config.toml
n_layer = 15
d_model = 192
n_head = 3
n_kv_head = 3
head_dim = 64
d_mlp = 512
vocab_size = 7637
activation = "swiglu"
norm = "rmsnorm"
norm_place = "pre"
norm_eps = 1e-05
positions = "rope"
rope_base = 10000.0
rope_fraction = 1.0
qk_norm = false
attn_scale = 0.125
bias = "none"
tie_embeddings = false
parallel_block = false
init = "trunc"
init_std_qkv = 0.0467
init_std_o = 0.0
init_std_up = 0.0467
init_std_down = 0.0
optimizer = "muon_variant"
lr = 0.00912
lr_mult_o = 3.0
beta1 = 0.9
lr_head = 0.00414
grad_clip = 1.0
warmup_steps = 200
schedule = "wsd"
decay_fraction = 0.389
decay_shape = "linear"
final_lr_fraction = 0.0
batch_tokens = 16384
seq_len = 1024
doc_mask = true
train_tokens = 150000000
steps = 9156
dataset = "wikipedia_en"
MLP neurons of a small language model. Each row is named by its layer, matrix (gate and up: input weights) and neuron, and shows model dimensions 64-191. Each number is 128 + 24 x the weight over its row's rms, rounded and kept within 0 to 255. Numbers have three digits each. A neuron's up and down rows have the sign that makes its largest values positive.
After each neuron's rows, "fires on" lists the tokens most often at its 100 highest values on Wikipedia text that the model never trained on.

L7.gate73:163099148140173113119118113119129124126146116168087106081133115122128141153114117164132143145096162168138117138131130142180158111155082147149106092139128105147189116170140146122083131115160123119095133124138125159180116107115168142143114179150122088146086114122144081103089090120108177126118154149126117134149130150143133122165145155164111119163095125140147165141128128154162144122152
L7.up73:118180138131167105101073087127098158119146144155101061141127125120105108180146146087111160137065131110149106097131129102108163123140106097118113118111169085115128139134115160087116091105090071129123148133069148117125148144169188101128119134140137124124121162129145102091127126119083098133172129155125125145128122137131096131141146159173113098132142148158149092120108140119139107140114
fires on: "\"", "'", ","

L11.gate156:115143126121097127132117110116136147106114129135145103139102127167151126095119126124130141114106160114134122160128175155138119098135055079135135135147129136189189112107108126109138126124136201091125136124092114085122139090147131093123109148142144130164149130116100138138102147141121127134125136089137129140094101095144086069122135141176108073105120132076126113141146125135082092149126
L11.up156:145145106151098127156095153123139070144148132132106125155129142105125131142135159115104123149073136115190152115118138182157086141161118123138102140138120116156083137119117154123109128126139172092115137124144114148188118158153134148119111121121170121131149184112155121115115134111109149112107144116108133174144132165135161138119108124128138108182057161097145190106121151172128108118102
fires on: ")", " ", "\"", " sh", " f", " at"

L12.gate302:138080122118142141103071147122120141139122149137115149140094127108121086135179147098126097142106172118167138143142105121140080124188150163162128090117129121127094119124130102100092102143159112135096129059107124093122146133125119115125125108146142119137146135103150107128121106124123140131116144134131136172135132122161136122155124119135087152134120113140175113158151136108150170170124
L12.up302:124114092096133152149104134121113142141120129138108159153112134134113117118138134101148120137126085109130109103143174109189120112127168169108129136097166143136152113120159096154128126128148121140105087110082125117159164083098088115136148113169136129112145138146149129148136117182120132125127139116137107135151125137172098059181136150140108134100095149136110098165108115137138147177128
fires on: ".", " \""

L9.gate356:115124090078150091120147105150153098079130121097118141150120187109115140104132129135129155139131121123122120141171123089135092101131145137132167105159127066124132138136098150163148130099125135143124104149125142097109156128124158095117115096128174167137147102120134116106164146105099099165133108099089155138083103115197111076119141119113120127111153124103150160136153148171097093149143
L9.up356:134137143093119146131084108087131122132127122122167137141131126085133163133140148121150099088122085137125121089088125132119126131164146127107107112108076143085168133166144097142140120124112163121105170150101107156149118072138126100152157106167128143149112124119147128131150146123130136127101143170111112123073144104165108116131130144090136096127126172160114144139124147137137094148105
fires on: " "

L11.gate490:118144123106122120155116099090118167152099109141119146103107136133096121114177135079157104163127144129127117119129138127152118149148103117106164138111111180121116149156125098140093108144129104111123119123122163101124161104126119093161146148085140113089114142116103126139106141113174075150129117134078158119100126098126138102108130125096136120091169093126119142162127124127125089076158
L11.up490:131127119106103100113054101080132094129104126132117079112136122110090149148116132103117135148135104141134133115156166151181086124119109102099120095106133123086110147117121162150129121106144170141114139135138126160151105129169127125109142126146147111148115075117117084159123078154134156139141163101122113159142182087123118131153145099156115115138151133156135149140123077099099141080100
fires on: " N", " W", "w"

L5.gate157:170155113145138127110164094148146083143092172168155158128109085126173092145139103130117170104127186120129171147142129117146111113133143160121114133141154117114158138127125151121145155114062136152074127160087150130140159107110152122134151096150165147106106113087151129109109057160120119105143140157119133138148169097111142127126090128136106137147146144117120115142097143119184156109156
L5.up157:190116094166175136109119127117127110127128151154150145125156110118153132127171111077087153087132156139142174126181172172137108108137127132129089115110133088123177116120106150079117129102109141114111144145096167128050153120172102107131129134135138117145108126144119152139107092150185106133138099124125093131120147099114129112134128139103059100104125091133114148139117098116181105094136
fires on: "h", " Bh", " Railway", "w", "road", "AF"

L11.gate318:122165117136118111122121140130160144124102091135096154092129139134145120095151119116103075130111096142127167157119105169121151147143148144169151112138150133099135135114085095106101141137110120105097096157124117169118092152136101125119131156128096116133138133128113144132103115121143157113156149142114118116166075107125150169110151161158156122104096138104162149108162141133195121143118
L11.up318:133124130155080133161119126145147139153143173128126136108119125116161145141136099130069125141109118135065088130131121115133133120115152139137126127139130177099147161131109102119166099150124136089143112129112136176097116135118112143127181140141091146111147149106134117117170119127126079158157161122139137120158129095106146171112090134089127086118068092156156161129116155130116146145129
fires on: " in", "-", " into", " on", " re"

L7.gate218:154143127116065123135107145113161137109091069130143125141131129124103140133120092136082145158105149091129146092145126157104119140128152144122136121112161150136126121118134121146106131087117092122133125114129117110115152112118130168086146127099142108108147126151146097086066144149128114091141123123124114134151076143099101142132105153111160128148123134154095151164133146106133144133135
L7.up218:085153123109114134168110098138136119150124154095101137115149124116176128105127133132082153139155117115121176126112130106180141154098093086158150116155137152174128143126153149122129128128129127086160131094139092080138127129167128097090138085137121142115127147161151129094087096158133134112093109108120149160143141131102128170136140099122116153145104106151147133143134146171103114092103
fires on: "==", "===", " A", " In", "A", " On"

L7.gate493:162156124080117132119122149149117107133135171129116157140115147147138061172178125132139132111148140118181104172129115108147074120154135151125125093168151110131125101110162129115121138141096126122149114106089096141145155144126128129088129108144138104161140136103124132130103137138122102130145147158132124160122109152082101159145130155131147147148124106161146149132140125090148114114181
L7.up493:114138161096113123111121141163162130148109121113156149133126090136151105131126117090159095145114134146090102151126146107113096089170158117107144142149132108116158104167151119133118145117116141154118100067089152165129115164087149177117157098135121174165144134110144119103149114151116128140117118179143125136132118139135086156155137089165119098145128161099141105133115141128108115158163
fires on: "el", "il", ".", "ud", " to", "ile"

L5.gate131:146177127107176143141168096122099123155117147090102092174131175102107158098126121122150133119163104146137095185117093140126135115108093116126131130093135100128178131113122173096147110090122117130124092146117106111135202084164115102111107124114149119165133089152123112106112124090121120107086156127124124150123117120128137094129118121126154159136143106134095135107141161144131073098134
L5.up131:131142131104138109147169120170088114101101138097144122149104135119145145065103133139147134119128138209126112119089105119113160152096135095114130105123126131088191144148130135134114134115120117156132109138138137172156188091165093151141125100094163113143139096112146150083135074114116112124099100136107134105110120103168143136134143112137144130138143118192112138129126127116148103150106
fires on: " ", "ing"

L10.gate35:143113135132130137160141098144109176148121098138105136125104149118136106141152112138077099142140117146107140136096182110131122171130095114075122128122095183123140152159143144169126129129139110100117133131131136151154156130093148115089147164107130124127186122097119177094117128143134118152137140100113134074144131130142117153123077124079128124110179152128089101122131112134120143127142
L10.up35:181125132125118147074090125158116086175107171140098112111132123172152103124119162142139135144122168118098087104123163145099135093131054115099138143153128114175121120166155131112135093138163119158129114158129107147122102152122100123159173135114095119162124119135109087165105148120160106119118142107111129102147143126120186125140145131111127161112162097152132110102127107121113106140170
fires on: " N", "ul", "ant"

L5.gate441:124137134131142140125143115115119118159129114150136165117115158121126106070150131136095135079105142103064121078118152095116117127153152135130121097113106149148117148134092148164139110148115135134103135123102176178172110066173127116134132141151126129137150134214133111149112077125115096113166123105146104102129117104161111157118122151103149121146130089094114141154109145135133122165124
L5.up441:119144122127130119118124101152138133163126098146149139130118117112139151124162140124117162155086114104140099106129119153143131123103105133108116099130097137107144159144099136097146121126087133103139138078119126094141170122142155112096121153173128124102157118154102102146101120143129183100092167121134120164125129126139125091161154135163126114157112072098131159142131172171116131091143
fires on: "ing", "ers", "an", "ah", "ic", "ment"

L11.gate307:162127190126105153162108126114105114090126087145134117132126130172122112146150149133132110105106116111121121127097136129127098081143153146109147076190127108136149158120115135125137097131125130085136125083129105136171120114113152130136126140110099106153127126142133130167128107091129144069092211093109149121102116155111126138137144104110109124119154162110147070141116104142118138100115
L11.up307:103154123119162108129103095095106116137107098132128136140097134180121146113150119085176112101111112123122145096122117092162127135127139159113107167134168124082157118095127077123135151110141133087178153142138109113157145081144167127104116090162154148115148108131108125122114100102135134107137165102124159100116129162137182160161140151129110132125175156123119151147129149104128114096134
fires on: " s", ".", " w"

L5.gate58:116138139095122117125098111090125144111143132086192113162126153122149136131175145115126109154099174119125132163166127148156114112159147122153113132124154077127120109125140117139071127144130121112134110092150168141120161100144108107127133140106145096108112136110110134115118147155117121075161109148173116136109106128106098106147157130113169146152176104164142188103109139123151114138162
L5.up58:073170115095141137115122143123122141133119110152176103132137129079162142120118103108119120131116138089131160142094141143118123121133108132126145138149143098195114136130083131126074118103161112123144154126135147078125184138133149093149111124112150108136133165139089126127115133117152132106113081157147130110161137137123123110127178143118160101121115092146105193131083090114134120156146
fires on: " =\n\n", "\n\n", " is", " was", "The"

L7.gate329:141074146134104128129180107139103164124118150143137125122159087133153109138138144117167084111110186114083152182099101120114144142140144081124143140141125133146101131151157151148105115143129163164115160153108141132103134149063101111094140110138110103122163143102154134127101083126138106108162130162095095101131107139115104083103118124072138121124128165113134103120128176137132170134177
L7.up329:133090128162125141111152103166136147110165149181143131121137114100111097114136163117124124120164135124149127136124166133152119168114133141072152137108134143128102162148108133134114130147136131145105099155142136141142144152110138116115121152116141163143131151114162143121097131102102097157119145095105089082131112111108097131117136168120164141140162112143139141125124149151144142108160
fires on: " R", "i", " m", " h", "R"

L7.gate486:111087124130134110152127131128121119097111137113118155165141149145124143124117163167126105157124144147136162122134141114137132093142115114139137138138172116144088128140150131111111146156128116092191124124117137099132133169158125152150124127105161092145118110114126107122082158096126138144128149115146109151137146138127145100102095130171187146116071116151081151102115127140148125135107
L7.up486:155178174132139122109127158135162128086106122093122157080131163114175151110104142122118139128153118112115126099091140130101129144144077137076131164146146158086103118105118153125114108120130106148121095155126170143102157123093150150145118111101139107157170131132147151105140159147086140142165099112125121139105128131116141119106176133127085112103150071109128125170142090098126114133185
fires on: " =\n\n", ",", " is", "),", " was"

L7.gate337:131095120144136167134132108121128140132146141085160091125128161161135107138131135127155124178102192095127166125137169146120112131094096138168153139114110154169143100119115180135156155143166113117136132156126174118123135155159094123112113092127127133168140121121108124092124153149136117128114126120071127174125158144148128109129116093130147132120073119134127122128166106160080116157129
L7.up337:088089093115151130159117116128094153170135162132134150114140149126108147118167147130152111118104128092104119131101141127080144176161134125111093125171117153111149136119090169151134152113115093117132120094156148081114092066112071107122093112090139148070117128160128143098109125123132140146153127103087133132149136094140118124098146151100157095087099120128090153113135112098134141103120
fires on: " ", " des", " —;", " de"

L7.gate2:147143133138127108135116151161141145129148116104120133122088153116126120145163161144157124139135123110103116130129085094124140111131158136109140103143097135083117120166096150117127118095142130088126117112138092169170106150102127095107125141200166142130159110125164109076134123135147099104126132109139118134153124134110128160134178120124143160123166160119143133131132120157130123126122
L7.up2:162113131123109119103127113144152130098130117123133085111108111126125096110152132145112102129134076115163154106150109123137146146102154141173140123130139126110111098115117098150087125075127119124151119158118121154120106146108146105108145127163138132159146122109119102129103153156095154152166121132090146096125142166091121129190163152108133155108159138158117135151100109163082131079121
fires on: " s", "|", " tre"

L12.gate491:107179124153124149125134111145146133110091121134151142133149179129133107166109131133102125165129120154125141133133153130125136151099139137142153118181177153144160133156118158110115101125153103162103115137126127127103161156131113092106111148147097131157171119104088126119171098153137141112138155123081136135171179116119146138156089165095078127138117103151095147122103177145131153105098
L12.up491:109144124130142141074114111117123102145131183134178107066110113145130116159135141107156105156097129149120098124115103167107117100178100101159136134145168131106088111115147159111117133104142137151131143111140153180152111148141126146089126148116147098109122126136113106119138125097153112150139148089110105109143131151140170106114131131114110122141190141090146124103134160082100148133107
fires on: "l", "ul", "u", ",", "el", "w"

L8.gate478:123139122122161164162149125139117120133146080154116176128141100136153137120164140118142095117104120108138097133165140148141100058101062133101169120101135134168132139122111128106138132141088116138104156138125111130106169157104125094152129128179153149133117096085171158170129119144134161164168135098125123134130126148131113142098144104079120105125089113148113136064179140106094114110115
L8.up478:105114145175088127126063084120134114108096087120142149088092134148136108111156139122142112104103121172142094123112091108119126172156120150145157112126082113120138124163119128140156147131111101146131150122147139178101126133143141144121138137097095142143149150138141116136117120136124137142119075084127095156150140117108184064096156173128105142143137100145125089108118134124083133104139
fires on: " |", " of", "ov", "ow", " the", "i"

L6.gate225:155146177139088136149125129145126116160135079127109137116170175106114124143101157139131169136147151132126090111085120156146144139149105114071121092142130148143133138106122191143113172116122127113146147128106123106140129112117167136129169125116178152100150147141080134152169110134107157176094103132166118129138122129164128115089114090156151159133131120135100109140095171066107169142148
L6.up225:114159111130125194151162137127149110142111095124148141108169164143099156119107145146124111122179120111140159104147130133111123184172113115124124098130127111156152107131139122094165117160119111136156106141106144176124112144114151157137130148136134172105160156085108136178162151136138130111097136129147089145144107134146103086158140130154151100136156145084109150082088139092118114152132
fires on: "ed", "ad", "nd", "k", "el"

L8.gate291:143128094140135126109096108139135099117153118143118106112104113157150100151116148121142159132107153084101099153130117105153132115172133081137117115152137142127173116119123143100127135118151117157102172114129141092109131113125196133109098148141162125123134085111167133158128126112119144089125121066143085129156096127139137151140108128131124122187089115122127093114098116084128121120110
L8.up291:133128139106141086125146133086105093117134126153108092156138194150151102119133117146091146136064159122132125167147164131110111139135117130183125132126077082090130112095125138111144134106144140095126081133144103110114105106152139126107147115203140092123125125118142121149111118128093135098163100144157129148102148130095126174094160120110106108125102128130188107142136123147115163164082
fires on: ")", "\"", "'", "s"

L11.gate427:134148115096128144138149114126137137115140126181122116178131108160085147110129166159142130094129169129158105139129118155130086099171145099113134119106121135126083132108130135187134141113099123129109171136086194133158157110105149101120141126128171143111156152140117145169133090155156129165100122166134111119143158102126136132139141137137108144111171116097128128149118167128156140149089
L11.up427:128125143132153100144130131118079076144052120173128181140080136170121150094133130114128123118120134154137128168147164140120106140125109145098114144147129132126123112164115148092121125124134094126084061172132104138119144182173077156096137138128141155100096138117146135134159107135103112121126117123098068126154128149119118103125152138126143160136133155119134139143155175141203130143143
fires on: " h", " w", "-h", "H", "w", "h"

L6.gate468:177105180114124152125165186121089160098139099065155162088147147159120119163142095156099135151091139127148116161109136124171093164095137092145121113121155112135151133083103147134117108145103078132118118141104120133121116102120154126153145105092161147150141105146091167111131113137143102152150119112105120134125116096155116107148096154134118144120163083105086130145118129125152130122126
L6.up468:136152137106138164110160141159131147119127077132130150124118155073122094116147133086140198200117158108146093114131156170151118178169144087131121119115110124150103112134139144123104138109113124147147144129083141139127160158123150139108110118134156136177151116162114081101074152125107086153105124144117071152116142117150084118111064127125117113133149151087114145103127144090124125162106
fires on: "ed", "ock", "ad", "mer", "er", "ic"

L12.gate182:112122118142127130120123135132144161125110121148145097124126131130138099146155151119092100166165199114127090148149138112103119116096158111121141114131135169091098181141117102115143146137095116159108113172131124115158144180121144160106146066140126137164156098134141107127116074116096098085175138117109106087137163108079143106097135126143128131115104065115144111099139138098123132168130
L12.up182:118162171124105132117122167146127189091126142136123164120145128131123117142162083127107086132117137147127175124151147107111182079122149116115132110102137121123139130098140121133123122122100108092129129203132137117106112167091115142134137092148123089137154116123131123153126149119111116098124124120081169160116131095119099112150136105102155124129138069133132139136188132087142143125097
fires on: "R", " R", " r", " G", " to"

L6.gate179:130139129099146127110140142138097128163091107123133120119160099111118144100122107087105125103089167147124165185118096172136153145162136134104107130127082145126131116143095117113147099143139161094100106125132150130141090160139154138123139176079100097105113081163106131080127118120126133116153155129136139149128132093125132128154157131133112129143145154126144135083130097128113146104126
L6.up179:093135134142140128134121107108109149156096141139102131174105114079167141143156091115125087131125134132105147150128130142102113122109156151124116122152110175162094135122089121106169114104183127130075120161155190138162122150106134136150106144140108113097118136161163180101097117172096111151123146135115149100102122096122141141181140133140129110163124130126127134122141123102149132110113
fires on: " in", "m", "ig", " on", "ann"

L9.gate30:158157098078148120152116119130109173112141137145133146126122119156135115113140088124124066103141143123074092131139126142122097094161158127151075138111149149105125127117095116102142138122162105121126108088113115108134189150122163109105113119112132137140177164087101110127155108154143116124090186109152083145121115099122138130146121110118069133139094154137138134137145155154145204105112
L9.up30:192131132074154154128095146197143146111081130162125177140162115127120102161145094115161130112130090123114145113097156151136127107115141178114108166142143152135123107129137157146114096098133107135136141137105109119142159126125133143128124142154183127165152111121107125069135134157102115138154150119171121147091156109113164099150125129131104108121092126148098129143171122117106141131142
fires on: ".", ").", "\n\n"

L7.gate195:163128105145101131130144122144110132108156143128158149170135138161107101141144103127131143154101156104106111140103149141117107124103161152123172165084084165165117142104107130132116120119173122136169150116100104117130125097103147113105133150152130163161108105097095130116126147151093093128110113146120152171142110118094104111109116164101170130160107171120094154118151110124161157159157
L7.up195:156108133132104143153167099160113131106119122164145093103140122113136141123118126096174124106138175171091117123100124122138130178173131154090100154111139175153138146099150133147142095129164124095127138139106087099143121127138113103151111140139135160147151163146105121085102122107125131154142133165146100133152088113115095144121101170135162150133125086140140150092128184127129087143145
fires on: " b", " m"

L11.gate343:132132155138094177129188135117130092120124120114149096145129124100122096130146131120168144131143130124105090141147160109118085126116143167145094115158119115146119084124156163151124138095124128141121084122105120130139163142112079135177114147128086153174122065168118134169109111111130137142119158172133140111094117121139156108122091110157145127123116146137092126110157140065144137148108
L11.up343:105147143094057138129082112163118165084144130147124139147107124108152130110107150135142140144138114138178117147127140118138132110159137088147104128145120158158115132127145080128108102151117062124156129129125157154137148150140126134095109121127124130075147146108125158125145084132155171135158123117106125145146139092109144166105098144195109123120128090094096094106147132124132136129170
fires on: " that", " and", " which", " |", " who", " by"

L7.gate231:098090182148139139106113106094127128133121090139110156077140111131130098130156114139101128110173149144146133148100109129130087109137108118113154152165114174109146164153145120172130135160116146103128143117114158137183130093141156140106184169124118161112176141161158137120108146135127083144121126090121120142112147115142107139119090110157096152138124131102125148109153132102067131170153
L7.up231:122145148133120112162114103138106112184141077165110140096157133151107101159151126111147129144129125137137142158127105161140127102121148115141111154122095159131129156183133129169112131163131137116120142085140123152137112124109132104123132094196175166096132140137109191100096121143126133097102155118112122152090116140153102127109105101088089149136131108114172162104166131125116098109159
fires on: "ar", "an", " San", "ic", "os"

L8.gate171:109123114131076150094156100149157097117137108142111133070125123108119139105138154108142099132112151133118118167069174152101118108157091158113147121122127090141125117179147145136126147182116088133112104130116126111137142161092143149145111107124117096113123138102132147151125110116116140163085144107178130138126130128102092097131084133122142157128142105138093109155177117117103153144117
L8.up171:110105118152119110115135132136127145109146148143137166087085111123126162107059113133144137134144148122135127145137140139128115161159155142133115158134128118149121112142162125129139148124099069099181148111134174120124140165164167159107116105095160116126126097148089183134092151107145113105114142127113122171109140128092119133141117137171120135136157091098102120122144141127138096137093
fires on: " |", " just", " early", "ar", " which", " of"

L6.gate412:151097118124145162147097128122140124137091091124120089073157147139089149168103144137158153099115143169122109097165151148116149116129173161122115086119152131121107131109117109144147162145122094117149135089119151118122105124174125121099134109170125137135087153129134152128137160147195112122133132111122142102106095152158132104078132106097156125172126117088116087138118117148095122124136
L6.up412:125117143144101165133153125154122110127129072167144115108149167134109123120156091150142144097127127115124127114128149183072149135150151173091067114140112148131119113153109110151126160117129140123141128114127123130127098122150106123134129142180125115148125134076161133146117136127193143109134104116131151149125096145090101113086118112115127138183128157099079087083130126125104143153149
fires on: " St", "b", " p", " S", "o", "t"

L11.gate493:147100114164139121129109112101147118129118139129162103112138156128145125152166140114154081156133121110161094118145131119115123123199087133084107082172114113142159128131104134162143144093146126122126138140126167111138122101139169141113086127119124124122093146105126100071141120158140142114123143082129162136134128152121125143092096122142111101140151119098143097147138143167098092113111
L11.up493:154165147147142116094135123153127138120155151119080139189140119141123153123146144123141112112134084113135152097119156150118150141141169130139063212101146152095136137108145161110135118132113096139134114158113089121102147102135119146088101170152123131117138145135134138138096127140145171129153145111135095136108128089105146150160072154176117161140132138115098118148154110128127143078128
fires on: ".\n\n", ".", "|", "\n\n"

L7.gate480:125109154124140075154136131104167135204136128135191142132165177125148105110120126141115134138094156171102126110100112111087104159117119056170104118158121113132152133163123117131127125118141126110113137102126152118152124133097118124107140143134127164124158145118143133143124159156173085141121152112105143134105100094104192101132127104122102149141136120124114130121101109137135118148160
L7.up480:105116165130139095125147141148143144171148150098162106124171167108139109136118146139153108129144105116150144123111109115106114105119127119118169080151146129096126156165109094124136153136109088141131129114145126108140105157091103140144114136145098152132121167101106140124114156145123128154151123119087107105111112096153122122130136112118134109129121121124127080129154114155149133126108
fires on: "il", "ir", "p", "ill", "r", "ig"

L11.gate162:135154135127139133111149133154134136114141158120128145138126156145126078129117143124104142132123177108101141108139142111172139140152130082121133110112118105119125128170129134137158127129126122128164112168126138124148161162109106162054154096148130089158103147140130114119140117117117082120129130137177149171185128136085130130098145115137126094134132067132146076119080147100141128122151
L11.up162:110131102099084127127151117097138120066114140131140110154136118087173132131128144106119124160162122131079092136136143098165102124126101103110109129086151136105133099202099132120143112096151175126147166132134116133108105150080137115113115109147161123167160131122136114132092117125150101128120130112117134163125111133096120129088076149112096091149129099141182080157111137117175157103114
fires on: " R", " r"

L5.gate102:135097129121141167144144156174158129127119110122153112124123139123157139142129143061125172127113115116110135154139087095126157119130110158123102154088187115124127159122115160135119122126102102128143156145143109090146169171117180139131093164136163122134113133128079150118117109084121190122111136156128135102113102100100146108144100125117104080131101180150143120116109094130141107160137
L5.up102:132106167138107173130083133133141122131140130126192109143161142159102157143125129143111129161107156112127123125135136139168132109054115150139118135177146095159128129116147186127124130119147110097142102181121085134132126141135121108167161168158126147137104141138104124138164083125115121146113116146132077119137133097137129101154131153138118099102132139160114100113091071093140107107133
fires on: ")", " vocals", "s", "\""

L12.gate108:171113132109133147143156114130146107140128106089140111111168167133129135133112136096143128197144101104117137127148109125111134112177127144071132116114122113095133093114133135121114119100147117111089126115130143135112175171156135089107149083124156131155118133118115131097107119117121125133148170115128165147105139126188154110127145152148151093156112114084153077140078155128177130144143
L12.up108:168180115142097118115097135142131106114138162114180129137135146098131141066125141103110131112134144117171145126107136161154098133099123138137142099120121097137156109154126114126126133152133112134143093118139139074140116129147150080103150169077166176099098107123104166109134144134077106126143130101064134146154128081145126132098120132116123160111139097128094098132096130135116082111111
fires on: " "

L5.gate65:104122170108125147146147151132123114126095115128098121104114098184150172093109133096117164125095137136197150109114109149136159087136141155128113130162093108133113111102105158127151152120110116165115124114106081107118164105144131155136099161117147137118146098115098130178120117090163149142120144122092106161131119132129118115124086106162129160147113151138055108090111105110099142141120
L5.up65:100089174172113120154135110097129133111119150133127141135124105179127148120133143093135132133085151108151167110134114162129126097126117148130101115169099130149143125172123126125163146109145115098105118141159105102124117142111133171113123088129145125120126129099101086154109089100146129135148121150102098179135118103150130103114114147157123169163126166140085112107112114088108118157091
fires on: ")", "\"", "tt"

L7.gate67:118129124143162140141132120109124128091098155107114116150148110131112103162126127096145127108172097120108102140131109128148094168142127136185124115080130094095110130168125138112116127149136120085140131102141132136108166139178098149111114115122060109125138072117144146110143131095165108140141113144090149123115126136155117069110128134129119117143095146138122149068136127135151143133116
L7.up67:110145157124162130138118150108089102101115130120138106130136148133111131158125144145112118133101124125098168155087121073137114172140179147129120102105111132132076155149134148154105133168184137106124133131175117136123158125135105159143097114111115113156141140135132124149127116136156116144149157133153131115135110145146138097101098106143105125152148144134103132094172139159079110090118
fires on: "p", "8", " /", "9", "l"

L9.gate406:134117115138140171149088109115126123113131052126124122130059141138139119148138139141158122100097147126107154150149108106122134145125117119128164095134119090137139147159180100151145110115133146107150086137064156107132148137129157123168097099126100093100120107120135112137124138137119121130157148109110099142078120119132113145168095154108128115143135133142102104116123131134118128121126
L9.up406:137134130085163130098098091108105168142126101159108132134115166138097136138083160082131122083100079099140176117128096082097172121105152113120107099118105110104143120116155115128151121127141137122137102161127098152129170109081128090147115129171102091117134134099128146139140144112101162095142153082115124132091146144132133118141138150107126118129122127123108118146135141122120132104135
fires on: " s", "-s", "s", " time", "S"

L11.gate437:133163140112104145117126148109108086080120145144145097132096154159112114129122103139150121150137103125101172166176116138064119099123128127117140078109142114121166114114122139167113112136097148168131128126153128159180171098162140102121142118160112095151158134142152129129149150109134147106099133165136138122085142148115157086153159080127135107149103113180143093151161136144145094121142
L11.up437:148149110126158156109133183138136131122128098149140138180109089177120132133149134099075157180140148118155090144132123145097111136100164161122136094149156143142125142131165154147096141158132117142131117126100096104122145121143081174122081110140111101112137108157148121138133107107149112112137125129090108146148124109168143097094156156195133140148117128129139100103139117139124125130148
fires on: " ", " (", " to"

L5.gate95:130161133141104180109155182089146101155115140131113155083145120093146132099131136098136165104124162146168118157109103162118123136138122170134119122055149082168080160158166123138109144136118155113118082123160114139107144127115127143113145142132141138074116154129136108159115145136112159120132123118148105175173138130143139132107134163126103115129130092147143119121211139127176096162123
L5.up95:067156190138156132145128134082141123156096123163144125149119125115133109155154136088118134107135114071148175109161119114151141113124108097091138158144117101147124126153135130116069043128148127125137138116137146118142152109110136126116135130151113163112132188109172122165094150104159131121123126120143109176176130116139159117121102130102106123134116131167143166110107137118139096112118
fires on: " is", " /", ")", "5", " stud", " =\n\n"

L6.gate106:139097156145125139128146180132146067114134113151109148114164144069127068094117095138119127103120126115114126151137119130152163077080108139112146158112149091146121133121122156133109125087099112148119116132106156111162129099132152138145142135156143089142157125136138120147095106120096136132111197091169118106156102149123122081118152119110135108146124123085152104097086140148112159143100
L6.up106:110126119122114138135145155115127079135156134166125093138170124070122115114106101147146122129145163092138147150130102174136138062110104130072119122121094130139161174181093142109120111137128093109127144163111195128150123108163103148130160150120157093119104115135107087155094107130135127131176134127144102153108108135146152066154151112093139122116163140124162126089096137156155172127128
fires on: "ing", "ment", "ation", "ics", "ief"

L11.gate439:105150147124103137098142172111107142147115156107151159107154124089123139141116165105108084117130159162131146126102128139143135083124128178148111145210082112157129103129099178100093157127108094128145133134112122117125142164120139134120108137113161122136148121122200123106115136056174116138102113132157117138131128143100139118145141135142112141177137136125107117134162144080127152106160
L11.up439:099153161132103120139171112130127120112140139158187158122157150148134135111123174146100100133162109172121163078107109126145142097155122130124085137126129132101130056129086097133158138150132099135152173120162142093100147138104102150141118116086108120121139100099117136148135135128108104119150151117098159148096185091119129100103115152162121115099182130128088112156168101107130106139144
fires on: ";", " |", ","

L10.gate452:143169178105145135125124094127145146109094136124112096159134144147131121163090143131133108105152114119147154125130130152109140101117077134077164110161122110141144135149110123153135162138201133111103113121142154135147121098132130097167142103115109130158140125142108144135151145125139104072085106104118124144125111123158152095133113151122150102141115103144147135136111135187135121134094
L10.up452:146151078075151157111113107130126115131102135100140142128118155146085142133132152138128146108137132115086131149134086130093095154119112094113075091132147093139097154132127135177108175142122161167106063158129128116141077096128084145125115114111111121121118127132143147115121113131122089082086141147091127132131134108155105115120100134126174129072087114128127108118146138155128088115096
fires on: " "